Weights of a small transformer language model: 40.2M parameters, biases.
MLP neurons of a small language model. Each row is named by its layer, matrix (up: input weights) and neuron, and shows model dimensions 32-223. Each number is 128 + 24 x the weight over its row's rms, rounded and kept within 0 to 255. Numbers have three digits each.
After each neuron's rows, "fires in" lists the words (lower case) most often at its 100 highest values on Wikipedia text that the model never trained on. A number after a token or word is its count.

L3.up43:098152139111139119131136075166110094104108184130133154117131127141110126131114140156160122131159093120138108073133148112167157136153135063134114123137182098159117089133127157113094123138177123059098109128201110130137101161092125133131117107144143106094128130149097131159170121115159123135168121113168169095135123090150162078132128109128128125151134145132098110111147123152131140159134086161134141139138117120154110140158130103112146169116126101164130155124098185120112110122101124171133123120121158159152136094109117116137164106137125112105148129125128120090149110138147135112
fires in: "as" 28, "rule" 9, "example" 7, "including" 7, "examples" 5, "era" 5

L3.up1428:131125127106136096153150141129090143130125120108135122163125127140180157068128093106133154130143095121127119167092091130141085134134097134104108095127101139114132118116094169146165173144129125165102142104135159123115138112155087127123113143128151159119112151142140102096114102117114124137141139116095124146137136132150144099144143121122172152101141133093165176120186162115155158129128172122153112115137145084152105106162105146155148129132133088165143128080124096118115114100137091151083098097108149131131140094128124150147125113135096146183135148108149172131158133123121113135
fires in: "a" 67, "official" 4

L3.up263:142109158123157137130083130128113148112134109115141167113129091170116134143138139162141120140174124104180163117124125135134160134108092166118107125134112084118136145128114107106153138115124175115164106186168132111169139178133145136105080116146140110123147121196126126129171108091176140084164147087117153122135140173091124078124137147121119121097098087141067117136109110130124167097163130137076156141143140160100112144103140141161117104163163140145085142080154137122144131150150140137123121109146161091068111115142149111150165134143132101071123135134141135159107099143157141095
fires in: "award" 14, "prize" 12, "kg" 9, "medal" 7, "medicine" 7, "awarded" 7

L3.up928:133110124200088155088144141143116117119151102130128093079136153170118130109086094167123108118134149118133131096126135106132119125151155118074140095119153090142122146111136115112119150100149097149133151105116167122156136122142092068118103161121112166119110134125127094121124107122092173140122100171102116094132152102102127084135121120149122130104144114151154150122081119104128135099131167138153137129121142133137088158141184103108101119091138115107159073150128090127133124150129121071157139089133120082156111135134118112137187101131168208136125133133161110103121155157135068108
fires in: "many" 32, "several" 32, "various" 22, "numerous" 5

L4.up1144:122142100119088147147133135156154090153135167111092103125147126092117164128113136178104131132135127125083075154158186133148147118116137109160085155130123170161129115078126116141077137139100136137128139128155122132154088121130099133182092128132115141114139152141100118128133094123146114110101102070116098132106114096120153139132126131141108181158082068093133137172140155113105124126144127085147147095146136125097084163099098176109089118089123128151125123130160095152140148096123128132130147103099147120115118133121152129140177124152170163096128132099124130130134127162121100161
fires in: "other" 18, "they" 16, "is" 8, "been" 8, "also" 8

L3.up760:143148159145100116107142113142147077156142125101161142116138118115157138122185164116108078137136097134119114145098153150116126113130119171108143117143135094122135139153113134187124168104111102111112143085146133120129149090116132143149087129173154120105114091155150104140164119143106114166158124134126145169122135109110125089123146163133145100158125092122140121132105148141124127132122143115117109107166112092141133132113133114140110180158155115138124094137113082125140113154136137114079132130103140131104060122090146150153138082115100144122126129119141123093111128174144117112
fires in: "a" 45, "into" 12, "extensive" 7, "largely" 6, "airport" 4, "currently" 4

L4.up315:128119082067180101129118122128117128110085085174149092110144140125115174104135156148127125133152120163161127123133123121130084106132095130152159171175132108106132119124143163123118114109102162133115110141128102112086133123115158145168142087103090100129148133166146158090153117113125105135120118134125172128099147105141161116134132109137117130093134116134124093110181106116153106124110149136121165124123118123146142129172101105165132151128155117131104098149163110113137110147117149163145125134156145143147115188155063122135126132129106095122114141197158115138127142141144163154
fires in: "not" 46, "could" 9, "did" 6, "still" 5, "t" 4, "considered" 4

L3.up23:096092092135135106121124109139132132121116134080135151136080129097144081101097100111147089109154100108082134109155144125131137146112098081089159109126139071115144150087133125156125124145089112088169130094154174146122106159149152183102155123155160149117139122130111157151132111127102134120085130136125150111106153147162106147122146160107154118109100171114168116142137074111145125158095116173133125062149107155139126151133146130134152147091158150116123097097125113114129112138160136194144179147110150088145104119129133101155107098147083122129109164138165139143125083108182157142
fires in: "it" 15, "who" 10, "construction" 9, "building" 7, "way" 5, "build" 4

L4.up441:136174107089130124149143129107096129131172125159177158138155091143152130086157164128164105150081154063138118167129133136130132132148142128125145109121144085128091148144185146130123109150159192139140107117081084100126178112134137146139130119115109135150170146114153161138137114148151155128124145138112161090121116140102138133127119100162142128167163138090132143122111103174114079087116087115124113117114128095150078151094142123103092156135134106143139117182102155124158115126107152126155133141134107154149108145117117128108117124135111142122142142120135106116127143094101149086
fires in: "this" 35, "again" 13, "times" 11, "time" 9

L4.up1181:119152144099149143081096138138146139108130148099114126149138110134106083158112126170158132102165088138135075100150139171088119124149090131150100141079090127164114105103151126097190166155106121128133130137140138121154102127097092142144143170154110096154130108134169178115099139157150148131165115143137134113135171163126061097102106115105183137123079118127114139152160153152074151102110100112144161120150111142176108098127080133141202141083122133133103136093121122124095164093128071128137147136157116096144123217152149126145132114163117102115127122135155152135165126147101112117
fires in: "was" 14, "26" 11, "31" 7, "25" 7, "23" 6, "is" 6

L4.up119:105124109148108171107105133129118138154147159139145114096194119160110095101159135126200096122111132093143125130139131104125189103126125171142148114157109118101121076105101131143133116146144153130131108119111121110109094120091098142128121131161116127110104106129113115120161086121090117136128109146129137130086114145119091119145143166161169111125100136116128083111135171105102120122112141155122072113123099122167107166155114088159146115146128108099125155144087115087154118103130098128106112133113129175118127090126112134112147128143153135106125162119148147137148091077132111129
fires in: "their" 54, "first" 6, "clear" 4

L4.up1174:155114157133098124093168156140074106111137126124107123148111133121118157144141111116087080136109121130102130167150124167110149119091160129132175111138148106151127155125107157135112140178142124144131172115081082092173110113133098143115101161180096160111159159118124112135159123149153104135117084094122128103120106098132105087111106156115116139163142156141149134121118104131092115105115124151142137110155121108138065151128121120098101137133114091117139114105133100105110143139152128112167102102116150121109169125114093096162144138157160164103080171133096146127163134135132136180
fires in: "many" 12, "some" 11, "these" 9, "various" 8, "most" 8, "much" 6

L12.up872:098162091132083099092135149150101132131108078126131133128127160148159128127109173169127137152152108125119069163104113147093123163137103140168152109115142150164134119136138125130083135125095101137123149134166121105142155167146136104153106128138137120162127112124136174163149087098157106132137121091135130130079164130133157134162154156088149149129151086118135150128115097165127119081135143115122154107183149151161114130101047163162107199202159147134108117128108126125112151145094092134084138139151163158120173136131174120162151108101158114139089154125150108103099059111121110123
fires in: "a" 29, "as" 9, "be" 6, "first" 4, "called" 4

L4.up775:179121143140080133139165106154111173145133133178155136101167135126129095153117103178113122126149128131154140078121130102111108092143150094169126117146101138100140128114110131137177138143073134142173124134103168152124166161104123136108158152123118132128123168082115112117147158172143134085159123135131116123110112187121132164103145142138119127121132147096130090094119115131095152088146130099173114090113147124102091161141103150148151133102099158162118066142094125139150117109153142157147109157099167145133145141088127126152140161104128136129107104083136157142135178112100147120
fires in: "them" 20, "they" 20, "their" 13, "him" 13, "were" 6

L4.up755:141172160142162140105099140121129133132159088141110128118139129078144083118122096128122139114145118103075108099137154136126126141176142123114158154126135123089079133110145134137158151116156097126087116109126112125153147110123127134132156131135101131135158157126127131147127160150106160105132120109106117114131128124149137080113110125118136116121131135154147136093126153149133135100072131167193145147139100136153118076100096132102110154141109112187159112141142113092126139094139084136116140155151158091119091117157102112128107097135143119132106083175101077161147105155094100123
fires in: "an" 32, "records" 11, "states" 9, "data" 5, "minsk" 5

L4.up470:105147139157142156138117127152091110148070120123130088090149116139138138162165164141136121143126128131094110120154176126089154174125117084128115107125152153087135093133078094172167114122149131110144134146121133093160130135122122142123189130159124112144158110144138063107106127144135155139169118138116115137140120103124136146099115144117132146141106156098120137059164163130162165106111132152118125136155108091111123100122111148146165096153163120140125085155109145139124114141142106114136135184128122104117098139157115130143127123156120149108120111111116116143107121135072151162
fires in: "the" 91

L12.up416:081101165170103098121144155105171126111117150124136145153087151127147072114158136142153089178154084095105121111156116092090159117113162130140183116125158128165129105114159128102149125148137155118099126126112120166120136155125123114136122113135133134093150117173079129138094171160127153117122171152142086135146133153087155146151116158101138169138142119117121094099142140129091089111144111129106142154118110126112134081108145145135104133103118114161132138131090104132116087126094154126139149096159102100105107157157136115119141142151157119104100132144107133138148092136061106117
fires in: "it" 21, "that" 17, "this" 10, "which" 8, "who" 7, "the" 6

L3.up212:119109131119157114125115165124128086128121137149124104100131124104161120131122143103101110151133115138106148172100116113124107143114133154110133132149133129122111151101152158090129123190108124124146125100129110134187119152103120088151122132136111134120128150119155144141140163134160133127113134117130128110148125119142089170109081117140116134117166085143109124088127136109142116117108126113136112116152163095097105096176162134107076091136107148101173154131161118152125121099150127097136115149115094149168161100139127159136144100147190155133093154108151117067132123113142108132
fires in: "and" 65, "million" 6

L4.up635:138133154145171094143144130124124100118114128141088114107156135104140092138120107144132122119160172103123112153097116152154112149125131118154136109134136118136150144090148136133127094124123140149122130147129123154112101071142086090081089159098137146142136107156156162138143136163130126144094160119095060067096081077132129132127131152126148157140092094092133140117100094092143127107180118109118118092173141179139117124120108123132129159147127153110166113133081087107145066110201120089139130165129130167137162143066166101165133124145130122122132161117135155141106118127104087112
fires in: "an" 32, "first" 14, "another" 12

L4.up120:155128094176139128117093112103101144118094125170129141186138101116122113138100152093134123150110120143118112158145158133156128140158146152110154122124149105137138142147143134158085104136160138136114156159102115127116110078069159096182115096117150111115158101122134095099121138142090159096182143083160156109139102134150082130156117129146123091096153132197085134153128141115150109117139100103088161167100116138089113107126163122139125156095101166117126094144107109134067149121111122142115142156124150137129141173090114137124132099138140134145125145104148118126138125115101134119
fires in: "as" 47, "appointed" 7, "appeared" 6, "joined" 5, "aze" 5, "took" 4

L4.up808:083133138092127119099112140131081119132099089135064164125119171138150092093121154180094140131133113119117192127138154156150189136127126143119107166124138120118164122156111173147107147101119142105101095132137155148124124132119123157100099133109126073137153098104078131130131111126161110156105072160138139151138146137149151132088121169087113131132138108130136130132149088087122108144136099092141120115123146084145149132116147123134101092155080110176138134152116138156130129127097127131137149153125162157136114082086102139127127109100133127106155123177170136105117117121114125160
fires in: "after" 44, "during" 10, "final" 6, "via" 5, "for" 5

L3.up242:116086149147074112090111146135117144117149107135135172105092137151099129094082131154085159147130109131143111165131149097153127128111107187130111109110102145108082108095078100132123143138125140143120096091075127148147118088130099113166115131139112151152159146163143148143116102152100114086081092154141149103101104098171139192135127157124129102100145151122173126130113090140155111104170124127126114133187157144104151085146104140116174167126079123134078147133152171130166137127112108129153096129122115123163084143154123122124162144147134148134165129132156120058122115132114117143
fires in: "large" 21, "small" 16, "raised" 10, "built" 6, "gained" 4, "sold" 4

L3.up554:143103095103143144167133158143114104146136140109181122119123132112093089096132150114154119171097141140157155132150137128145161123159124091094118166153157094108097125099134086101168097124092131111114069156135110164133120196114120159149049092095119139107127129174120123098152105147094123095124144107130069150141093082134172128144124126096120058138136133136140105113116103110128121106132099152141134130126129156112121126140138131119148120157135109119148144126176104152103144120115110124146172184096122164153120151149129151145148140108111156138161103139129163092116154107150150152
fires in: "this" 32, "provide" 12, "however" 12, "different" 9, "give" 6, "same" 6

L3.up1422:133131160136171167145164161110166157093157163103144136140153152094097103137135088086129116138097149124121154099086118108122121105163101152103116108129120139139145177130129120109155113115125128099119152149137139090122100132096140116130158126113118143136107176120114076154098123124146094129109112150121150173106136163153118149144094138166135128147132172127164125151131122180132124156175142095163154113154117159123118159154094134061140105088147138123136132145132157153104130084182139135093129127116134102114110145117107088102141178158106121144097152154141152084147113119117140148
fires in: "was" 97

L3.up1496:159128113117149119099165178099161127122137123144145153185105115139148147142194138163141093094138067115132106114129111150118159145158111141177112130156124166142147107125138096118147141121130123100154111156144151118195153130145145085159110121129159131114138135155132071090120124111121175136148137090135127161121143104117096105094094156137162112160124142163130167157119109086107158122123117161126166115120115137143090137127127076128089185142114151147170137094151134153116121144167120135138110148113152143123117129131119127116152085112091118101123149144177156106074152076148085181
fires in: "this" 42, "second" 11, "recent" 7, "historical" 4, "is" 4

L4.up477:085098134098129148146111139159165130109156119071133154117160130119141153117095116192127126099108098167138134168126109169143156151160092129098173101169145159110152136115095126106078104128151084157121144106079126109119123076155080107110139108147138112158111122162140127161136130134151100114110149153165139123152099138171122134128117112115120126095141141149102124130131141132160112108142108117119136165144137153115126105139113123161163101103146127131181129129163154131123123119126125149114121139148119114121109128145126118083127130120130097141109102084131125118117164135130135100
fires in: "town" 14, "church" 9, "city" 8, "school" 8, "sr" 7, "building" 6

L16.up1186:161124147115126127127087139106125128088132131133162112132086150107154149151107138102074105120166105138159145096163124093158132123121142154112148145100086117104089151141173101168114136160125125117135114130108146133148096099115127109095088139147113159121145113145136141144119171133116115114129126113135121137077160108085145120122124156153118154099113132114128092121127118106118124142126115089124119151113126129157132102119087125196144101128156126119129178107107123116150160147122152154156155097125111137138151117137125153129166092161156085109129107143109117094134111106124118126
fires in: "it" 34, "which" 18, "also" 11, "that" 6, "to" 6

L4.up116:140133110132114135160129128165161151144090110111136102109121159115092139156103122119124113174076153132117145089091148101160119105174125112133145131154116131162155136137096141093093112095139118098076150164161064158144114105110113145053139142160158116088125135140141172133107104132121135066057129101153155160094175153145152165150121124107142113098121141062155166107113111121138113098133092120109155087145134141164130158123128130141166103117163132136094114158108108124151088155136153158138131162115091128146115120143172138131122126136136137151137095112098097069128115148154155159
fires in: "also" 46, "on" 8, "located" 4, "they" 4, "its" 4

L4.up43:147122138151131110117092123148114142104146168085101162116179157129079124123117106143167114114132098113155108131134094122159087102150112082082138108141161148159134109171108141127102082078190161140130112179132132143121135125148135120159113176134117153112125125127103130134131115146111112098139090076141123188123197140108132130154081116162075127122112140125154113081089117126124112156103107105074137107097090161125110143118106141097122099115098092125096155164114162170106105150162150151135090113139157126128178133144108081102137144114108121142102067117121110082152161127097102146
fires in: "but" 29, "not" 27, "though" 6, "was" 4

L4.up624:140117147127122111142123109156117140114148097087118132160112128145155100119136139128117099155099127107095141100114133105158184111089120113136107092145116102115131106129100116146164119107138136174144141119157091135139100125120113119141111121126137202121136143112107124128100121166085127116109113119109135134156125138128148085096100134123077122138177137097116160101161118113126146070164179155135157116127108119121186122176152157118144126136133114121123081110122153160177106133083106139134123137106140157103134111152158146118097097109119146142115107171094120132129134099084111156
fires in: "two" 13, "three" 9, "following" 8, "again" 8, "also" 7, "each" 6

L3.up1285:152130123133116138124110155119131166106136122133134139126106170111181145164079150124142102133142085150090115136096163131110123164134087104086128140162100092178115134161104132123122121141111156132107126149115095145113144121115103132128120103178127132139110151150134097106137135176101111146103137127113117128159113130140142166114126154087121145182131127127114155139167106172175118148133110136094134150126136142115159175139117162089117143154112137152131102132057171101127071137191107088155126121147112149084129157152143079124129106125139156109145098125125105142097096150089150078
fires in: "who" 36, "had" 5, "f" 5, "usa" 5

L4.up1021:135171139137155136117115078138095156139133094131152178145171120120086131174144127140084127129145106100106140146142137126125135135133148116117160151142154097138113173143140111129122111169120121107148123131091103113102144120120142163094155091158092101129106153171140149094100097132154127107156117136139125139113106133121117116162143131123101089079120101146143176115115123137103171141099120132109138153131130099100142163128103142145124155142164131127125146161145117110180103098140130121142146182167137164097103120167192123166143089160121162095172109149169130153090115105118133169
fires in: "award" 25, "year" 16, "prize" 10, "by" 5, "assad" 5

L3.up1238:131152140143154132078134147136120134121137144144081128147132149074139166167109152096141159136114130120143102115069122111099098091133094161155122155085134163135133108102132118167141137142163155115146139149150160162083091152120107119083111124138136177105115125129104093149139134143156173113106109183104147104110102119190140100166124119102154124097067143116137149133162165136197096097098133065131139114125091095116122140108104109103120159138143138069135113145131124142171161115119158098109128153107122096147128145116104157173131155103146094141175127148162154169144171151106135122
fires in: "has" 38, "aged" 13, "was" 8, "railway" 6, "rail" 4

L4.up471:132138137133123142124114151147161099104119123113097136120158094110112097101133153134108131087119142149144147116167164137170160163145150125115164160107118119138109128124108148107156169097084143146119157156125160164166143140152153200119136170144151112114152150138080109109139111076152139145071102100089123133113145123112136143141122126101127142097105125155140143071147124131124124116172127131093114147106128100127117151125157130092106091139118148070107163128095152144159145147174125131153121094120150195137106149135123136120148112114149164120101128122160106096174127142156174104
fires in: "six" 13, "eight" 10, "five" 8, "four" 7, "matsushita" 7, "mitsui" 6

L3.up584:120172165122144114136162117105080135121138113130140123083120132104136143118156128143148151109117132110147137123124140130152127171111117112140117112108111093116137134078150137101149136096154136119129108128155117089148109155160105122096119109095176128161117140149148112165170111143122111123126110130142082095086118099098136108136134142142126138093142073086084119106142175112115110079124137115153147126147119112163143110139089076165115112123115121115116159084142097116123132139094137107139165153078105167115135099122109071082131127119115099121143140126129166150190176131152095149
fires in: "there" 20, "main" 20, "out" 16, "the" 6, "output" 5, "1890" 4

L3.up1354:129138177167152099099128121142081161096119124137150134148113110117090098136125157112105118112125114164180131106152075122098169132095118172102148121153144145134112094113115154132165160157153110115116139141163112115101088127143118126147120122148146159117131097113126150080122123111127098093088154155139133119115095167102098137152106160134149123137125154114102105121121103160158156161133121125160105075076085122149133128135144128117101165153142093096173075135113088120124173117184152126133144122141145111139172131109155113124140123104115151170095148145124151101150123137146066108
fires in: "construction" 17, "electric" 9, "one" 9, "first" 8, "text" 8, "album" 6

L3.up1507:163146140104098172112108126146109132107134118111098126110135137144163111067092120115138134158163178088121111092175103104106156099115111140183118138189126091129144127169125142105133108103116110133078088155127157173119162120166129148159119162087146136097143146097141111118136145131095147118120180105145175131083111126139155103107146118157153153158164124118121118135166114126141133152116154109105140135093138140138144152118142096127168136114138125142167116092140130093118087102144137158172137118113140164110158174123147141159098133109108159149139129148144162144120131140146123109
fires in: "1999" 19, "league" 17, "series" 11, "1998" 9, "platform" 7, "rothrock" 5

L3.up1365:115127120123164126111138122182136102107125122062146168128157157092150089146128128151123164150145177070176149171101107110168180089097091108151137110102106144124119140133137146144096125132114146121114088118142140111145166117132114132105136114139137132112124133120122140168087130140133116118129169128106130133126148158101130108113138162148098124160106181096119143072150105136120104157128110145137115153130155159102113121127129120117099152130108126126174100116140070130103147103174106118129113166164143115161143172092161129138165150103132153111100139121159166100116131104084143138
fires in: "republican" 20, "best" 11, "director" 7, "government" 6, "goes" 6, "bureau" 5

L4.up1317:102116175182144155141094119130119150155139158108106134118122133073107114139140120136109143094102130115123116149149138162141125117138121125138112140084133111134149108096120109116142106094099122138133115094070159144146092169155115140172126138108158111115122100112111126131109105135115101120152115131124079149140193100169086142088111123118116116146129103116145138086134159136097186172098100100153124092123134152102121138094127144142151165154108147152140093184133158141101085127075132163148175154108117095143113135073150186124163132154119111143095105173126132141098124151142142100
fires in: "on" 56, "complete" 4, "products" 4

L4.up967:122121137110124121134103056165112170152159164186166150131108109140096092069128150160134123162160165122106126154097131134117080101144146136149100106111088107090147126114120122121124135125127116165137129137113156146117120119120140147146146162151103125131148122098102136079184124132102109147153116103128154094151135089139158080150099138137090112115177099097128123115165130152119154104145113105166143110151140116122120128135115136100173121143109097109079095111114120155148122161084087127101130103120137168157105143144102162127133132130149139151170153100144179126140152129094120137
fires in: "s" 44, "a" 14, "his" 12, "their" 7

L3.up626:099140163113119136147110117174137127141144102118134144123120148132125141137108131146117141106093098132102109133122165172167145129152106127163154093075185121116126172108153108156108144114105120155091128130104117117175176156143128081165129149154083142124120126163175201141146088108147164151099178130122095082064100096154137115106097134144091123088136084109129073123091102089140088129142113116154158104153105083128168170152151125121134099090130140109100127145126126164146145119136142148086125138149165126149133149130152131120132140129103086124108120108175129113162109145161160115
fires in: "22" 22, "side" 12, "court" 6, "commission" 5, "lord" 5, "bridge" 5

L4.up835:123119088116107111095118119130131131141141170166151142168140141110142134176162141134139125103143120121129134075117176112136128115157137102117127142128134140135147133128098140124130120127116104164139101107098158135124119116120124130119102130139126103098118129121140112135170128137129133066136133165126124174116186155131149120150125143161158101121155105163080120134141121122125099112118121091127187157132154124119130140123154113152148168155132123112081121131113118134131108135151108116142119160175114115090080107136070102198137154130067115121146113094166142112095160111136128114
fires in: "club" 26, "village" 7, "citizenship" 5, "town" 5, "households" 5, "householder" 5

L4.up570:102141138163118163174116145090153166155158127124121119172146155093144109164147111127123133126102123099144079108134136115117133112173108127127125133137119147125116112092100101149187160126115156085102128140121123105157144122138152155148120114148130116109137119166142140121119127126135126114110149135164130121070148118144191123154124142133113177145167148137128094108096139116129195084139192109112175110135107144134110135185149165120152159115132090166168113145145122126104173141101132138120104139105181130151141151131174127145089160139113125141129163148154128115109110125180141103
fires in: "was" 25, "been" 20, "win" 8, "appeared" 5, "became" 5

L4.up761:164139118099151146101142180145115127151137150076101178125126136103153143144161136141113117104125069190181138141115137094138105145137107158115154114154126162089167123089108181128128116145129115131111127127119173129148128157130107104144176128160150166127085103094159134167129098142158141094130164130124126154115137144115112109139139139147130144114125131150113132124097119127152122141088086102144115134152117118129129112117117156156172125147117128086128115139120115107109089134116155125115124156118121062079110129188166103124157131130111105102084125161136129125145141166103127136
fires in: "track" 21, "street" 13, "site" 10, "school" 8, "town" 8, "village" 5

L3.up1023:142107113176105097120097143102131145132115141121112097108138083130139112168135127140159114161128155130121100115083165158143167113125166102107109100133114116117113157116173126136145126138100106129088125118146108105123150166095133118105079090156096122138140114108110158160151101128160147121128144106106124138090130125147108105130139187115149161144138140163126129139196118145139109116141156143120144115158142115156103102139109178115110143168127072146137138113149122136135093091137153182143160141099174142129119099108174101125121158125119102160113132182145106087117167146110112107
fires in: "a" 36, "an" 11, "pounder" 5, "roman" 4, "magazine" 4

L4.up1082:103116125170138153136137105108094090159136097115138110089117109143080103163121129099149161110137122123113127119148142075183109142106098133134123127142139127109164111140114154159098114121150121146144139139125102152134161154138128136144107120128095113145143137103099142130093130099153156104148089127130100082116126121164137159111124121132119072079116142096146092116122161104116085120123105127079124118120092097116120107127166144127126138119123145087121146118138136148119099146111109165172156163125106125131171138113142092152138076125151166078088141145132121110090130191162111127
fires in: "both" 20, "two" 13, "of" 12, "three" 10, "all" 6, "for" 4

L4.up678:109112117173133126140118172130136128115103188147162049180124118088161114118100110112086133104128113126147089164112095142127100148125137152161155087189133126129115115135122111126108192133120094131114147096115130151078137104117106108127066112109147143098150075117102142100095166088122114117116128155119142124106144077118105118140117119139139182127065124127124118118127124084111127085156135100090155134106164119102152085109119148123131148138113164139131163131147088142119116133142153145134144105132146133171128107117118119069138129168156148139117116150142111134128118142138157138
fires in: "of" 18, "and" 16, "anti" 7, "100" 6, "other" 4, "use" 4

L3.up445:119133122103115148135165181152139121106121149165114129133116133136121111155107143140089116134131137156122087162124120145148103145127150128114161122149133162122139125123162102163108107086136117111103119139118118140123171108131123108131137112142183135099129133104128096124124112093115132106095156125164116097076147113140099153117130116131161102107132154092142154097126091155093095100139116076122152129099142127141108136100134140117110186136158142128137117111171133165114131154164130090189082120175155132135097164136161121148128126142084159145113159127090113120090073106144108137
fires in: "first" 41, "long" 11, "fourth" 8, "third" 6

L3.up1469:118125137111117103131148140143116159150125111153129135106116158084088057163128169109115137125123105093179162158134134096176115084158148088114124140130154182125197173138106126084160137145137085105107134128093153150113147115146121166144126134137134113132136092090171146081160131141124123128115117130152107108155157120170103098123125141144124136116174139158190123121150146106105131146137120153130105092126139105141115147166133149121107075122115136128136135130122160089141124156171136102170147083099150128143091163173110136137142130187112135094164171160139111113156091145150076136
fires in: "all" 36, "pounder" 8, "sound" 5, "practice" 4, "most" 4

L4.up509:157134119099140108142113089144137135135187119173158092095138175149136138116142138090170092134138129123099128089136098114155116134134154130153117102131131150145111088162154136133105090136107189149120124163172121130104113106147127102130110166099160172127096123104125136126145102126110129134111159108153089124109127123128087087114124122120141118114151124167158134103085102149083138103109138135180147140127137145101092120109169127095106163124164109156155141157125143132089118140146171101120127093098139143107114119143164152127135139160117152151134149097129091124160141151152122121
fires in: "first" 20, "again" 13, "an" 8, "this" 8, "initially" 7

L4.up1137:110130150127136125140173112119114148119099126140116142142133086149113140123143125118144107128107078111150101118141149104184118106141134105147143105149144151128088083111141120137119152127104088125170158115114128198134159110170112115114137115118110138155107141083104144139101173111098150122145104131110095181109142101141124110146127136117142124149121096126132129116149128078076150097105104136147107109147146109148149147145145141154134138152168085147133126146124140116148180111106103125130127135145140114109133120126140148143096156127131117133131143145129108135152128117060169121
fires in: "called" 25, "sent" 9, "taken" 7, "brought" 6, "on" 5, "come" 4

L4.up63:133135185193144138141122105142155149114114136143094097121153159114146109120175118158165127117150088110094116096112077134133110059133154099093174141150118109081091138152183140160141144070121108162104102105107073101126113139115091096123104123142128133146135113159145166142117139150128141099161126166145086131108131148155101154152068127121144116121153123111134125117125141130139149159077137125141139158128136141164099132136132144086120180098127129153172112146105062114124156119167115105148077174127161120129103127142109134120133140130137121132120114137108096130127108136118120130
fires in: "an" 43, "motor" 4, "anion" 4

L3.up791:119122120153134129090097105165127103124131128147139115158107135106136143141134195116153093125140133121167117136124131111146159140178137142128093154100105087092138121095170141142108122098090120141134136105135131140114084154161124133159144087106163127142138096159181080121131109120093120096103121126095095088094147115156193117155167088169128099113146109151128159132133113171090103127160126127102145125094160136123082140150091128096129140162128113126119138158129156133128102116142154132113133098140133143076138108089107115126090120168129121119142121109139073091097098129125106146
fires in: "as" 13, "like" 12, "be" 12, "name" 8, "than" 7, "style" 5

L3.up952:100117156102144105169148138172084115109090138083129136091154132140130123116114126102101138130106148105085142096119085123100107116144128105126152146045144153142131099141102106118170127160175122126140109134139113151182172110128158148132108131095108137117106116118101080134154119124081140154138134108154086134108113129130136139086093109143118120112114116119130133113129184066167143178129115118155159131101117141126136138159139160143171123121136119085129109174117164123134165145151111149146117162138126091158156104106117098069100118163116146182143148137132114170123137125134120158
fires in: "the" 94

L4.up929:143118148152154125119105113074131158114105167092095091142143130082113128166173141162130145114099118109111133104138156147121172097182110166138082132203084137165111147082135126128129120121149136150124148165159110178122132071132094139135125121141149142122095151126121130174149129141159167094116131139110070133129123111095108144165103134094149148107094127075061133132105130145164142124142161134141105143103119106131144148136138084130150151178117147165149143106131091149121106129166160131139134144105149166178127152110092136117090142095114120113153149097166145122144091176119135097
fires in: "0" 34, "electric" 10, "government" 8, "one" 7

L3.up797:147143151119140148131116144124165096095144091161147126085157122131141103122143177151122157140112135146080112145098164119122099164120132128109112151130123144126146135113118123170151138127203100183141139142156089104157117148126087144129113132095123149136107084110134120131088093172162117150081118130161152088154131123121108136101104141112133104106132101117124132121146150172121145115154112070138107113131129136123115140155120101161079152128129159126131146149074098113127117139107100159166152102160152163125099140123200136134141108123172126156141121099150153144144125130145129161
fires in: "all" 30, "chicago" 10, "got" 6, "103" 5

L4.up1489:111130118134172150154099128140135166131167099115134118101132145123123128102097114156134103151102120130071139136125125140118113158122127113157134107148129127156137084088142094071133127124137143116120117122126158104102078128194112129114096140149168139145135139117146142099142114068137120101138119088184135126126144109141101145119109150107144122135127126119109124134115148143141162142087037159149129155084113158160144117161156132164146133150109145099137131172129132129091147123121134118139128133162102127103137173131150142136118141105165170148154100141123110084135135135124125141
fires in: "the" 87, "its" 7

L4.up912:079136150142107193132128148127123130127188132141088157150118112130142138101127122167132118112165122160143162159150141133106175148145124114128131097123112095129094148109140136129131137098125106080134160153146136173146142153111103116083115097093113114149105141132099185143150082123137187084121123063148113123125138104118155106076124115090122117102090141140130096102157125095106133156117128159077131107099140144128113112159195110108111106121131110148132149182097108137121096163151117126112156138135114134127109121115147183109172148152142114077165102162116118100113111111094104120
fires in: "four" 29, "semi" 7, "ten" 6, "six" 6, "three" 6, "five" 6

L3.up417:124106109091147120140147127109104109127152162106084141106163145106148139158140105179119103135134177157138126141140158141126177128179128132120094091128088133137133115116122104132147164169119155123127146135148136142099120143128145157155154126145140155135115134151136084093172109155126134108124175126087094157117108064131100106164133151150187121120114102130091146165107126121143132115168119099123166120103165175112120137138121130132115165159119123139136144121133142130117112106134142167121128100132143143144123126110109069121125133145118162146172135133119168170090156148120122117
fires in: "city" 21, "over" 18, "office" 11, "guitar" 4